config = dict(
    hidden_size=512,
    hidden_act='tanh_gelu',
    parallel_block=False,
    lr_mult_up=1.23,
    lr_mult_down=2.0,
    batch_tokens=[65536, 131072, 196608],
    max_seq_len=2048,
    dataset='wikipedia_en',
)
MLP neurons of a small language model. Each row is named by its layer, matrix (up: input weights; down: output weights) and neuron, and shows model dimensions 128-223. Each number is 128 + 32 x the weight over its row's rms, rounded and kept within 0 to 255.
Before each neuron's rows, "fires on" lists the tokens most often at its 100 highest values on Wikipedia text that the model never trained on.

fires on: " and", ",", " ", " or", " most"
L6.up1550 [164 155 146 110 138  55 105 119 189 185 123 110 149 165 151  57  92 156 171 128 100  91 197 131 141 100 130 141 133 118 174 198 123  75  99  88 109 123 110 122 104 127 113 162 143 184  88 172 171  84 110 106  85 128 162 168 142 169 152 148 107 169 109 148 100 123  83 119  94 104 132 135 203  56 155 100  90 137  85 175 141 119 122 129 166 118 168 109 176 141 140 119 163 122 133 140]
L6.down1550 [157 127 117 159 126 155 103 108 127 106 112 170 127 167 135 158 152 160 110 154  87 116 155 157 144 118  95 202 141 115 147 140 157 119 153 161 127 148 132  98 185 147 110  93 171 107 157 160 136 152 166 158 103 167  88 122 138  59 126 178 155 128 134 139 159 117 138 160 103  84 120 157 117 110 163 125 176 139 138 134 133 138 128 147 119  80 131  89  97 109  81 104  55 110 123  94]

fires on: "-", "2", "4", "9", "\n", "6"
L5.up630 [105  47  83 106 172 129 134 146  98 113 101 142 145  94  72 132 114  85 146 169 130 111  87  93 145 137 156 114 148  89 119 155  89 135  95 138 148 105  98 214 126 132 113 126 140 124  68 133 134 153 124 170 110 148 167 140 213 174 122 104  89 118 109 140 114  58 174 164 155 196 177 124 176 120  78 194 101 161 111 127 132  88 124 143 112 107 123 149 178 148  87  89 106 150 126 165]
L5.down630 [146 170 153 151 151 146  90 120  56 132 121 161  93 152 137  91 125 161 153 113 117 166  69 145 102 157 108  98 178 109 145 190  85 134 123 137 102 158 144 126 175 147 162  84  94 215 143 108 108 132  28 142 111 130 112 187 152 172 127  88 109 149 140 108 158 114 171 118 136 131  50 104  94  83 189 141 113 198 129 145 155 161  90 108 134 141  70  89 183 108  51 139 158 128 101 138]

fires on: " and", ",", " or", "-"
L5.up1510 [119 175  65 110 111 107  58 153  92 103 145 131 123 114 164 131 165 111 122 103 122  72 123  59  92 135 100 167 130 139 122 133 132  70 117 126 148 118 124 118 131 117 160 124 118 145 138 113 122 156 115 137  88 123 198 202 128  56 120  92  86  99  92 132 167 129 134 115 104 146 200 141 158 150 110 126 143  79 173 130 102 131  89 162 120 122 158 144 166 103 128 127 153 131 113 123]
L5.down1510 [137 133  46 109 120  89 144 124 145 148 129 154 193 160 157 101  84 137  81 139 102  70 178 101 151 151 172 169 142 173 137  71 106 103 137 154 142 128 140 102 125 132 121 138 138 169 137 157 122 135 100 151  50 169 163 114 100  93 125 126  67 109 119 118  98  77 135 125 171 204 127 143  77 177 126 108 163 138 162 166  89 106 156 148  98  93  96  77 160 188 153 157 178 127 136 136]

fires on: "'", " is", " to", "s", ",", " are"
L5.up535 [160 118 163 111 102 131 112  97 119 120 173 110 132 135 108 106 128 213 123 102 115 113 141 103 163 113 116 174 103 141  74 111 146 120 175 145 151  50  78 125 122 107 132 119  81  97 161 110 119  92 144  79 148 134 128 104 117 169 159 124 133 113  70 153 111 191  93 120 126 118 144 181 180  80 124 207 125  78 138 147 134 183 110 150 134  91 129 123 133 150 165 126 114 148 157  90]
L5.down535 [164 152 135  55 164 165 102 152 151 186 108 153 106 127 129  91 132 108 118 180 141 118 111 151 133 131 131 155 127 119 182 130 125 192 114 125 113 155  86  90  42 199 199  86 159  97 189 148  93 130  90 113 167  92 150 169 154  88 178  89 149 126 120 152 146  92  63 146 143 149 167 132 187  88 128 126 146  90 122 124 110 167 116 177  69 143 133 158 150 120 174 145 144 114  70 147]

fires on: ".", " May", "-", " April", " and", " June"
L6.up1358 [125 154 138 147 144 147 154 183 155 161 112  87 157 115 147 116 121 119 134 110 142 113 133 153  86  74 110 138  67 161 168 103 141  75 181 141 125 166  75 123  79 150 133  95 166 180 176 121 147 185 126 124 134 167 133 141 103 147 195 128 137  80 120  92 126  95 149  86 140 134  84  89 129 100 144 214 227  99 141 171 127 120 155 177 111 111 202 165  45 176 135 165 180 120  79 112]
L6.down1358 [100 118 157 163 124 120 162 125  90  88 165  60 110 150 106 120 105 103 159 111  88 106 126 162  83  58 105 127 141 156  73 118  88  94 129 158  95 147 171 112  92 118 138 105 116 127 172 141 153 131 142 152 105 114 125  95 115 116 131  64  89 120 215 172 122  58  86 115 148 141 137 146 138 119 117 120 135 152 120 140 181  82 134 122  92 136  78 104 102 104 161 149 150  61 149 235]

fires on: "==", ")", " ==", " that", "\n"
L6.up1133 [ 93 139 150 116 190 103 169 112  97 112 146 142  71 105 129 139 100 154  46 165 133 135 105 137 128 130 147 142 191 158 166 149  83 156 163  63 162 112 143 105  89 142 139 113 124  63 158  85 179 164 106 119 110 127 122 109 134 102  84 100 162 147  41 124 125 143 133 103 102 238  87 128 106  99  47 125 154 125 148  93  94  65 137 106 133 130 115  84 123  71 151 147 130  87  93  67]
L6.down1133 [ 90 102 111 147  69 114 159 104  91 130  85 147 152  78  70 111 143  97 154 162 146  93 153  87 102 141 145 124 130 151 137  90  92 107 116 162 115 140 156 142 148 161  65  71 170 152  72 195 112  64 142 153 132 155 111 163 194  88 165 139 129 119  76  73 105 124  97 122 184  92 137 114 181 184 121 115 122 124  98 121  92 151  80 126 176 132 160 188 106 108 156 112 163 137  78 168]

fires on: "'", ".", " |", " of", " who"
L6.up469 [194 162 165 101 149  95 157 147 101 168 138 210 108 144 138 177  87  96 142 165 140 143 178 125 126 109 116 110 179 145 171 142 169  75 179  70 137 173 170 123 135 153 164  60 119 115 150 106 114  92  95 207 136 169 156 113  76  77 132 117 143  77 153 116 162 129 113  93 117 132  33 184 141 137  95 124 149  66 115 178 109 145 109 157 120 108 115 160 131 156 146 101  95 102 106 177]
L6.down469 [158 134 127 162 114 112  93 148 140  86  91 125 105 170 106 101 110 137 103 167 104 112 107  96  97 124 176 124  88 165 124 158 144  73 137 121  88 139  88  87 112 121 112  82 161 183 156 156 165 128 135 159 133 132 191 128 131  94 144  93 126  78 165  94 167 132 102  96  73 144 156 131 204  95 112 145 163 112 119 141 179  89 127 102 155 103  82 157 105 116 155 138 136 115 155  97]

fires on: "\n"
L5.up1939 [125 113 173 176  84 174 130 157 156  74 136  59 108  71 119 179 167 146 191 105 139 144 175 174 171 107 158 128 122 121  83 131 135 149 142 163 147 159 117 117 128 181 121  65 131 151 153 117 142 108  90 147 206 129  87  99 202 117 114 170 120  95 134 122  86 118 149 115 100  73 148 134 147 135 173  95 133 109 133 201 164 157  78 126 160 126 163 117 166  74 168 155  82 136 116 111]
L5.down1939 [147  84  90 113 111 155 147 146  95  70  98  95 167  80  90 116  81 129 144 190 134 101 145 184  80 127 120 165 167 135  85 141  81  94 139 169 183 198 187  89  98 135 157  95 146  65 154 105 137 123  79 187 174 127 163 159 181 105 123 163 123 137 165 124 158  62  69 146 150 108 123 129 170 145 161 130 104 164 141 113 126 138  59 123 142 174 104  95 106 148 165 188 164  88 118  84]

fires on: ",", "2", "6", "{", "3"
L5.up919 [139 120 154 156 145 123 129 130 122 132 205 185  84 136 111  74  85 125 140 170 137 184  76  95 142  96 113 203 160 127 119 140 157 129 183 167 115 124 139 105 168 170 133 132 123 118 187 112 128 125 129  82 160 105 117 172 135  90 129 157 232  90  63 121 198 130 149 117 153 191 174 180 121 123 140 199 175 143 212 147 135  99 129 136 116 132 116 165 160  69 104 150 158 108 143 153]
L5.down919 [175 104  89  90  83  58  91 133 146 116  66  96 136 170  76 195 142 147 151 173 178 159 147 144 106  94 136 172  91 133 122 169 191 174 125 123 129 134 109 120  96 167  71 108 136  98 139 227 142  89 156 125 150 131 140 138 115 147 117 140 164  79 144  34  89 136  82 135 157 161 114 155 116 142 125 102 136  69 144 150 142 144 127 125  98 145  85 135 118 146 174 166 157 142  92 148]

fires on: "\n", ".", "'", ","
L6.up965 [202  71 144 145 170 112 157 150 145 159 136  95 106 164 154 159  83 114 128 168  94 166 133 135 135 163 127 146  87 171 155 137 125 127 176 117 170  87 104 144 133 126 145 133 135 102 204 120 139 126 142 169 111 171 121 104  99 127 141 112 180 160 109 149 149  81  90 106 171 161 103 127 141 107 125  58 168 130 149 162 113 128 151 196  97 103 119 146 137 121 206  61 159 127 125 119]
L6.down965 [108 116 116 133 150 132  77 139 181  98 157  99 148 143 137  98  79 136 135 193 147 166  27 114 156 137 113 161 151 157 166 124 148 112 161 100 133  84  48 121  90 124 155 189 165 143 134 154  80 141  80 175 138 131 152 126 139 165 157 141 153 169 114 193  70 151  68  95 140 166 157 114 120  92 143 100 164 193 124 174  77 173 153 184  84 141 132 188 138 121  91  98 175 158 141  97]

fires on: "\n"
L5.up1477 [ 88 166 141 125 118 116 112 205 114  60 255  79 155  93 113 121 174 121 109  60 159 123 104 176 130  71 145 153  97  94 118 150 108 142 189 142 196 116 210  98 112 102 131 152 130 128 183  85 145 135 111 140 141 113 167 112 140 128 120  84 160  92 103 133 192 161 175 132 126 113 100 169 171 138 212  89 140  94 151 109 123 167 167 134 137 137 154  93 142 161 151 106  53 152 100 164]
L5.down1477 [124  67 138  64 117 123  92 126 145  92 158 142 195  33 143 132  80 118 117 166 164 109 193 127 145  87 155 151 115 107 164 145 112  83 139 164 141 136  99 145 126 156 140 138 119 110 107 123 156 123  98 116 147 144 114 109 136  87 164  75 145 132  19 153 104 168  99 110 101 120  72 101 150  94 162 141 128 139 157 118 129 199 136 120 131 144  81  80 102 119 149 139 162 138 103 173]

fires on: "2", ",", " "
L6.up901 [126 100 112  71 121  99 113 167 128 111 106 105 136 135 117 156 165 178 139 110 101 129 101 159 145 158 127 150 137 142 151 139  87 169 113 146 122 119 126  76  91 199 177 103 113 135 120 113 160 136 110 164 123 103  88 127 155 123  71 126 151 141 165 119  88 147 127 105 149 158 200  99 161 113 137  90 133 135 157  89 123 196 118 120 127 140 150 144 103 172 127 146 118  84 113 164]
L6.down901 [174 131 177 122  89 116 110 143 158 129 130 120 128 106 139 135 121 100  87 162 182 125 153 117  83 112 136 123 153 138  76 174 142 141 151 149 121 137 128 132 163 141 156 125 130  69 117 121  75  46  85 131 136 150  92 141 133 143 147 136 211 128  91 123 116 146 163 165 106  84 108 111 116 181  55 114 122 107 132  85  83 102 146 128 145  91 148 100 146 101 137 146 113 154 158 118]

fires on: " ", "2", "1", " was", "3"
L6.up915 [153 135  57 145  96  97 136 103 105 120 152 135  33 163  87  52 126 130 111 100  87 133 125 119 119 156 125 151 139  52 133 173 190 134 101 121  93 149 157 124 132 125 128 109 119 178 160 110 139 129 129 116 142 128 202 145 110 105 124 159 168 146 112 102 146 161 128  45 185 131 168  77 127 118 179 155 162 137 162 173 109 103 100  61  99 103 131 202 107 136 132 142 152 120 208 141]
L6.down915 [ 56 127  98 125  86 145 126 123 101 189 143  98 130 131 146 149 125 109 120 142 113  86  82 140  95 114 122 101 101 138 130 163 138  94 173 193  89 142 101 135 165 131 164 148 155 126 174 120 134 108  68 144 133 166  69 154  86 101 156 112 137  91  95  67  67 194 140  88 149 137  82 121 102 154 139  78 119 126 149 137 213 110 126  75  94 148 142 161 106 120  80  95 131 143  93 134]

fires on: " L", "\n", " |", ".", " l", " but"
L5.up338 [ 98 103 195 210  93 139 115  87 187 102 144 108 111 143 155  88 112 114 124 170 100  75 149 200 178 147 135 116 145 150 117 173 160 141  49 180 118 101 151 150 169 148 156 107 109 171 194  92 101  89  84 157  92 192 148 158 164 127 141 194 113 105 139 125 155 138 155  62 148 151  83 149 133 103 112 153 163 127 113 134 174 145  99  97  99 151 128 143 135  79 131 139 178 101 138  43]
L5.down338 [133 118 162 122 177 149 158  94 144 111 137 121 136 107 131 121  91 152 181 150 157  98 106 121 140 158 148 151 129 135 122 111  97 107  53 116 175  81  85 133 128 133 133 136 128 140 174 107  92 153 162 166 123 126 190 139 131 138 156 150 143 150 156 132 138 149 120 148 159 129 124 126 131 123 147 161 153  76 123 164 134 101 151  52 101 164 132 128 121 110 134 106 155 151 138 137]

fires on: "2", "year", " a", "\n"
L6.up1523 [169 159  89 142 118  99  89 115 122 133  97 186 104 171 138 132 162  80 100 115 138 120 113 134 118 163 153 133 155 108  90 136 119 124 129 173 129 120 173 161 111  65  72  77 140  85 133 179 102 183 172 159  98 173 157 123 109 172 143 129 138 168 125 149 148  48 181  91 205 115 135 165 118 166  88 114 105 140 149  77 123 119 117 132 153  86 146  85 189 176 155 143 139 142 106 135]
L6.down1523 [161 115 153 150 143 112  78 127  85 128  97  98 195 171 111 157  96 101 171 168 116 146 105 142  67 185 112 210 182 145  95  89 153 117 156 134 109 127 133 155  78  98 142 131 117 134 152 168  73 127 119 154 126 161  88 144 143  65 130 168 165 146 111 103 143  71 117 149 131 141  96 150 128  94 129 147 124  98 123 146 203 112 146 113 141 113 116  99 145 110  90  82 120 148  87 134]

fires on: "–", "3", "-", "1", "2", "4"
L6.up117 [115 102 135 120 118 181 177 114 130 131 108  71 186 106  92 169 126 106 143  88 144  91 125 146 148 123  91 110 123 159 104 224 111 117 137 128 128 163 118 146 116 113  98 155 133 141  86  89 108 131 225 175 139 175 131 191 151 121 113 193 159 157 134 128 131 172 139  93 159 133 141 195 152 108 166 116 173 163  94 108  88 164 122 169  92 118 198 165 103  85 113 123 118 108 114 151]
L6.down117 [114 151 136 150 107 191 147 173 174 137 147 113 146  89 121 107 121 139 141  97  93  81 136 150 115 117 128 149 139 140  84  98 160 160 103 128 147 106 156 118 127  93 142 136 149 158 135  78 170  69 136 158 142 155 139 111 123 117 112 142 163 148  82 113 150 187 162  89 160 179  65 128 173 125 157 105 188 100  82 127 109 126 162  91 101 129  72 200 127 139 138  63 134 101 114 139]

fires on: "==", "===", " and", "\n"
L6.up1506 [151 137 169  98 199 121 102 213 101  84 137  84 146  91 130 141 157 142 151 127 126  63 168 127  59  87 135 114 176 153 133 113 133 140 160 145 106 145 139 126 135 138 129  97 131  76 168 154  80 130 142 121 164 145  96  41 157  90  97 102  99  94 133 103 109 110 119 115 133 119 118 150 161 100 120 125 111 102  84 170 119  93 119 104 123 111  99 111 158 118 120 169 108 103  95  94]
L6.down1506 [100 153 140 136 121 149 123  99  40 159 132  78  72 124 144 120 166  62 165 143 172 167 131  83 123  70  68  79 116  91  55 142  88 113 138 149 150 166 198 120 163 105 121 103 142 124 110  91 182  92 131 129 135  52 135 145 170 162 109  85 155 119 187  94 103 119 129  84  96  87  80 134 185 154 134 116 174 162 137 128 118  64  63  95 166  77 127 175 133 137 188 123 115  92 142 114]

fires on: "8", "5", "3", "-", "S"
L6.up2036 [148 132 164  87 144 119  94 118 157 139 125 129 135 120  91 120 142 137 146  71 230 143 139 172 131 142 126 152 116  94  83 193 115 102 192 141 125  99 145  96 163 150 104 126  68 132 107 161 148  93 144 124 116 146  84  31  55 150 100 230 158 100 104 120 128 161 117 158 116 140  81 149 204 105 182 140 117 126 107  93 120 154 130 146 113  90 209 183 128 151 151 125 151  75 185 169]
L6.down2036 [ 22 127  90 184  85 172 136  95 128 102 103 122 105  68 142 151 151  69 157  88 119 115 161 203 100 115 140 112 135  95 113 101 129  79  92 150 150  98 173 136  92 141 130 136 115 122 172 112 109 107  91 162 129 148 119 146 136 110 131 157 107 145 131 210 159 106 119 154 151 166 116 138 159 132 147 151  81 128  62 116  81 148 123 148 184 160 158 111 120 132 139 139 145 202 141 120]

fires on: " the", "1", " was", " to", " ", "3"
L6.up1711 [151 136 124 176 128 188 100 139  65 103 115 217 135 148  75 112  90 139 109  83 155 160 121 130 167 173 128 151 184  39 112 130 105 107 140 141 145  82 112  54 151  88 138  88 115 119 166 141 135 148 171 154 116 107  71 159 101 104  83 105 160 168  98  82 145 130 120  83 187 160 158 126 135 100 158  79 144 131 129  83 130 101 115 162 146 115 181 166 149 124 127 125  96 164 117 121]
L6.down1711 [147 127 192 176 139 186 102 203  93 146 128 112 135 132 173 136  95 101 162  99 149  84  95 124 168 113 102 160 177 155 182 153  74 128 168 144 139 153  38  96 128  99 134 111 144 152 147 159 117 157  74 155 136 149 124 147 106  98  79 118 113 122 134 135 120 173 184  61 103 104 172 120 161  75  71  84  86 170 122 119 170 133 121 125 100 136 126 119 165 116 166 136 182 132 127 128]

fires on: " (", " in", " at", " which", ","
L5.up1926 [122 135 114 130 156 112 117 153 119 159 130 176 134 117  85 215 168 147 122  79  76  69 125 128 147 164 103 129 213 146 144 102 129 108 162 100  94  85 131 104 120 175 173 139 125 142  96  96  96 110 148 177 142 142 132 166 165 151  67 123 124 103 106  94 101 173 165 199 164 119 169 138 127 111 120 149 155 144 123 129 131 147 120 198 150 113 169 115 124 100 120 114 128  97 109  92]
L5.down1926 [120 129 147 111 128 149 129 167 178  63 127 160 179 134 124 130  43 106  96 171 123 201 138  84  94 118 169 160 106 134  96 154 124 118 113 161 153  97 114 103 188 155 116 116 183 126 131 129 123 144 111 139 144 137  66  86 157 138 139 103 151 162 111 138  98 162  53  92  49 127 118  98 130 130 122 156 187 106  89 122  81 144  88 199 108 150 161 107 105 160 100 133 123 143 132 159]

fires on: "0", "2", "4", "1", "9", "8"
L6.up440 [ 80 112 139 193  66 198 131 137 111 176 141 114  96 176  77 102  80  57  92 104 127 178  91 111 121 136 143 138 164 130 142 164 224  98  71 137 173 145 158 139 165 105  80  84 159 189 118 132 134 111 134  75 165 194 149 118 155 148 164 172 132 117 104 164 140 114 119 142  88 127 126 112 134 137 186  93  84 152 125  81 120 161 121 107  77  70  96 133 112 101 155 172 177  95  53 120]
L6.down440 [137 163  95 111 134 119 123 149 128 149 130 123 126 137 168 147 150  65 149  96  81 163 131 120 137 169 113  78  68 161 148 151 143 118 135 111 131 176 163 129 145  81 104 188 214  82 129 108 115  96  71 176 145 126 141 145  96 102 115  85  95 149  81 135  86 142 152 114  97 115 141 131  96 122 119 125 107 106 121 170 178 110 145 110 149 180 104 100  90 159  87 118 124 124 151 158]

fires on: "-", ".", " of", " (", " the"
L5.up1282 [141  69 152 177 171 158 155 123  65 161 157 150  67 132 136 114 102 163  62 166  90 122  99 146 109 122 113 118 142 132 135 130 108 122 154 165 120 102 131 152  93 136 142  98 121 166  63 136 181  81 120 151 142 118 170 113 133 162 115 164 116 103 117 146 165  92 143 106 137 109 187 181 122 144 163 106 144 120 107  86 123  88 180 133 135  94 143 114 140 118 165 107 107 123 110 137]
L5.down1282 [ 15 134 133 100  76  85 123 132  93 192 115 119 146 121 132 169 170 129 162 136 105 171  88 108  61 174  85 163 144 106 103 146 136 116 143 128 197 160 113 189 167 178 142 147 144 133 187 141 118 119 129 116 143  94 140 124 131 130  91 112 178 125 144 149 119  96  69 122 129 122 178  97  73 113 139 141 127 142 142  64 148 106 154 137  88  96 158 136 139  87 124  90  60 180 156 159]

fires on: " and", "-", " Festival", " ", " of"
L6.up350 [100  82 185  96 154 129 157 144 108 147 105 196 125  90 120 147 105 158 137 178  96 120 167 135 146 141 110  88 113  97 110 179 103 142 118  69 102 117 138 117 105 138 148 133 118 129 110 155 175  89 116 188 108 196 170 158 128 147 135 156 147  42 118 119 129 137 131 135 148 131 120 147 106 107 157 124 176 146 146 128 138  76 115 127 140 101 155 115  94 112 136  90 129 121 185 152]
L6.down350 [121 126 147 177 108 114 105 126 164 105 125 181 127 100 104 127 183 117 108 157 145 135 162 111 183 131  92 121  94 139  78 123 165 195 168 194 162 154 154 129 173  98 141 111 166 206 133 129 116 128 143  79 161  50 112 177 101  81 118 124 142 170 113  83 111 118 125 145 158 117 142 106  98 121 103 148 146 126 147 135 112 184 142 101 120 126 163  74 155 192 107 101  91 168 113 156]

fires on: "\n", ".", "1", ")", " |", "6"
L6.up254 [157 121 180 141  97  85  77  91 103 104 208 144  78 107 110 106 131 134 143 132 154 105 106 155 134 138  93 140 124 118 130  98 118 184 132 139 145 137 131 101 132 146 202 153  97  51 134 132 121 105 159 103 189 199 148 152 154 100  75 104 156 112 123 166  99 111 172 127 115 130 100 114 131  86 108 123 149  79 181  84 153  81 140  60 129 136 105  65 142  85  85 108 138 127  81  65]
L6.down254 [ 96 112 125 170 133 136 120 141 147 139 186 147  75 118 185 116 123 130 124 155 131 127 142 146 146 135 131 158 108  92  85  85 161  86 111 193 105 126 173  99  99 178 105 134 143 133 157 157 131 133  95 108 153 141 120 136 133 135 148 119 119 128 172 158 126  35 129 159  89 116  67 106 121 146  85 158 132 109 148 143 137  56 115  82 172  71 103  71  86 104 198 129 195 155 143 140]

fires on: "0", " m", ",", " to", ".", "1"
L6.up1742 [141 119  88  96 185 124 124 193 132 133 150  79  89 187 119 166  92 100 117 108  91  85 179 106 118 101 135 131 127 126 206 124 143 140 136 100 121 106 127 165 117 181 142 186 124 136 158 150 196  90  73 107  90 126 198 106 178 128 198 118  76 117 111 167 114  90 106 108  92 149  93  74 155 141 100 160 142 143  55 213 163 236 123 167 111 104  96 161 116 148 153 140 134 135 149 150]
L6.down1742 [178 135  56 124 147  80 118 117 137 173  79 126 153 144 109  91 174 126  96 121 109 149 140 161  87 145 162 147 162 122 121  49 117 141 170 135  90 162 100 190 115  82 153 158 138 130 146 145 106  80 179 144 175 143 103 131 131  63 110 102 144 117 127  87  94 115 125  90 106  85 132  50 109  72 149 110  81 163 113 170 125 102  95 192 112 193 163 163 127 120  99 111 179 147 131 130]

fires on: " and", " or", ",", " to"
L6.up1455 [ 92  77 163  81 131 130 118  99 103 131 152 108 102 137  92 185  91 144 106 121  89 115 162 103 133 194  87 110  97 165 146 109 111 115  98 146 130 167 120 111  50 114 143 160 124 111 154 132 126 140 155 160  79  99 148 102 127 174 160 104 141 147 147 136 141  87  71 132 101 142 169 135 171  97 103 189 153 115  96 159 106  82 168 135 113 118 103  93 156 192 136 152  97 132 169 109]
L6.down1455 [132 126 139 157 206 138 219 189 137 137 122 125 155 169 159  91 125 139  97  98  78 109 148 136 139  77 133 133  76 143  92 169 105 150 232  82 146 116 122 111 195 102 119  98 152 113  95 118 150 101  86 141  88 220 135 108 137 178 166 155  61 163 141 154 116  69 122 167 103 132 147 148 142  58 156 101 115 126 123 154  81 120 133 101 157 121 166 113 146 182 134  65 115  84  78 101]

fires on: " and", ",", "-", " most", " or", " un"
L6.up1394 [106 164 142 106 157  96 139 117 108 140 122 116 124 121 183  67 107 126 120 140 132  97 125 132  99 205 180 126 120 148 170 193 163  96 134 121 118 114 161  84 135 126 128  85 130 149 140 152 197 199 157 164  98 123 148 136 142 176 169 158 109 173 167 179 105 110  73  94  80 155 167 125 137 135 140 153 120  98 133 159  60 130 102  92 170 135 125 146 170 137 144 104 166 156 163 130]
L6.down1394 [175 108 140 119 160  71 123 161 136  91 123  85  92 172  97  79  66 130 121 100  89  87 177 132 133 114 138 177 163 171 120 116 140  67 161 116 164 144 119  96 149 110 157 150 137 140 116 116 157 114  97 160 133 139 132 172 132 126 101  94 121 165 165 131  98  89  96 131 174  94 121 157 171  84 192 109 159 126  63 192 119 151 167 140 125 115 153  98 163 134 143  99 118 116 127 115]

fires on: " The", " or", " and"
L6.up981 [118 189 133 139 162 218  96 122 202  61 155 159 209  96 166  62 125 110 152 116 114 121 104 145  72 126 152 105 141 124 101  98 111  90  90 141 180 179 135 177 129 115 102 129 171 140  96 168 101 121 129 187  44 122 165 158 173 186 158 134 139  57 152 140 132 138 101  86 116  85 131 121 130 148 121 117 112 104 126  78  87  68  96 150 168 136  79 115 152 101 147 113 155  90 152  85]
L6.down981 [108 152 141 154 112 142 177 155  96  90 141 131 104 112 131  74 132 184 131  92 109 115 137 174 171  97  79 148 135 172 169 157 151 146 178 116 186 113 143 113 131 103 105  93 143 180 129 122 156  91 146 141 160 169 153 178 114 173 132 136 122 158 164 145 149 179 145 143 151 120 144 174  85 158 124 100 109 118  87 130 115 146 184  95  82 126  61 112 140 171 187  61 129 145 119 158]

fires on: " and", " –", " of", "-", ","
L6.up1178 [107  77 127 108  94 130 145 111 122 147 132 154 100 123 127 165 141 111 166 107 128 153 129 127 109 160 140 122  93 146 140 115  89 161 118  60  80 102 174 119  65 173 111 132 112 193 105 158 135 129 145 144  80 100 168 126  87 133 120 159  79  75 133 121 126 156 106  93 183 110 134 109  73  37 159 145 121 102 130 172 173 108 139  87  65 106 187 135  87 109 215 151 141 115 156 146]
L6.down1178 [ 92 138 107 150 122 160  81 127 103 121 134  85 118 153  82 156 133 130 123 105 112 147 161 119 136 153  80  99  94 198  42 156  96 127 101  79 139 161 137 127 106 121  96 121 108 167  89  54  94 131 135 185 162  94 144 105 175 142  79 141 160  80 164 134  91  81  85 108 146 100 170 105 121  87 125 126 131  94 143  92 184 129  83 106 191 124  94 122 145 119 150 106  80 154 143 175]

fires on: " of", "-", " and", "f", " the", "s"
L5.up1859 [ 82 116 151 208 149  90 114 114 117 128 125 142  89 122 158  95 172 175 116 145 113  84 116 109 131 120 109 122 118 164 118 104 114  59 156 144 121 143 102 101  57 116 135 111 115 154  84 137 169 140 109 120 108 158  52 183 122 196 122 137  99 160 158 156 108 106  72  96  75 117 117 124  77 134 144 184 133 170 159 119 127 177  82 126 157 187 161 141 118 152 112  58 138 173 137 192]
L5.down1859 [126 122 123 187  83 154 110 141 108 140 114 150 116  97 143 125 102  90 126 135 134 159 129 168 121 144 125 106 144 102 133 147 160 200 148 138  85  76  88 164 142  90 134 118 148 134 117 129 101 144 112 150  95  76 148 147 119 112  96 156 130 144 130  95 120 103 139 169 145  77 170 146 110  84 159  84 193 150 119 130  97 186 128 124 157 138 131 129 108 114 120 116 140 150 151 110]

fires on: ",", ")", " and", "),", " much"
L6.up1253 [ 90 106  91 105 182 148 118 147  90 135 158 129 106 121  79 129  66 115 155 122 170 180 182 139 133 124  91 228 101 144 134 133 136 149 114 100 125  84 126 101 166 125 133  43 117 131  90 174 137 107 129 112 154 193  90 102 156  93  82  94 161 149 151 163 145 144 186  84 177 164 126  61 171 125  53 105 101 108 147 116  87 167 124  50  96 143 154 134 161 156 161 105 144 127  40 152]
L6.down1253 [159 178 113 130 121 132 163 125  76  51 123  51  47  95  97 138 152 106  68 125  94 170 160 124  61 146 161 181 165  80 139 130 166 108  90 129  78 142 142 182 123 142 162  97 136 139  84  36 111  84 118 120 150 170  83 106  99  76 126 132 146 150  81 100 119 171 125 118 107 136 176  82  95 136 129 130 134 160 152 117 121  94 142 165 114 107 108 143 128  66 135  91  74 121 128 161]

fires on: "\n", " of", " to", " for", " with"
L5.up1874 [156 145 103 122 153 157 139 138 163  74 116 132 104 108 103 152 158 178 124 105 123 159 110 117 127 141  73 138 121 152 108  75 124 176  81  76 155  98 101 121 155 175 135  89 102 113  96  78 152 162 115 133 120 132  99 163 108  97 169 131 122 141 144 152  85 113  90 146 138 118 110 108 143 133 135  98 115 108 114 144 159 132  99 148 133 158 147 108 120 118 143  89 129 155 140  95]
L5.down1874 [112  87 181 102  93  65  94 177 121 157 154 147 186 134  97 107 151 107 152 113 151  92 146  98 125 121 119  72 104 120  91 123 137 106  78 121 135 177 140  97 115 121 115 167 158  92 121 137 139 133 103 162 181 122 146 103 183 119 110 122  94 111 138  88 115  89  89 103 112 126 138  82 143 111 167 142 168 140 148 146  89 124  77  79 163 133 134 113 119 128 138 151 133  66  92 151]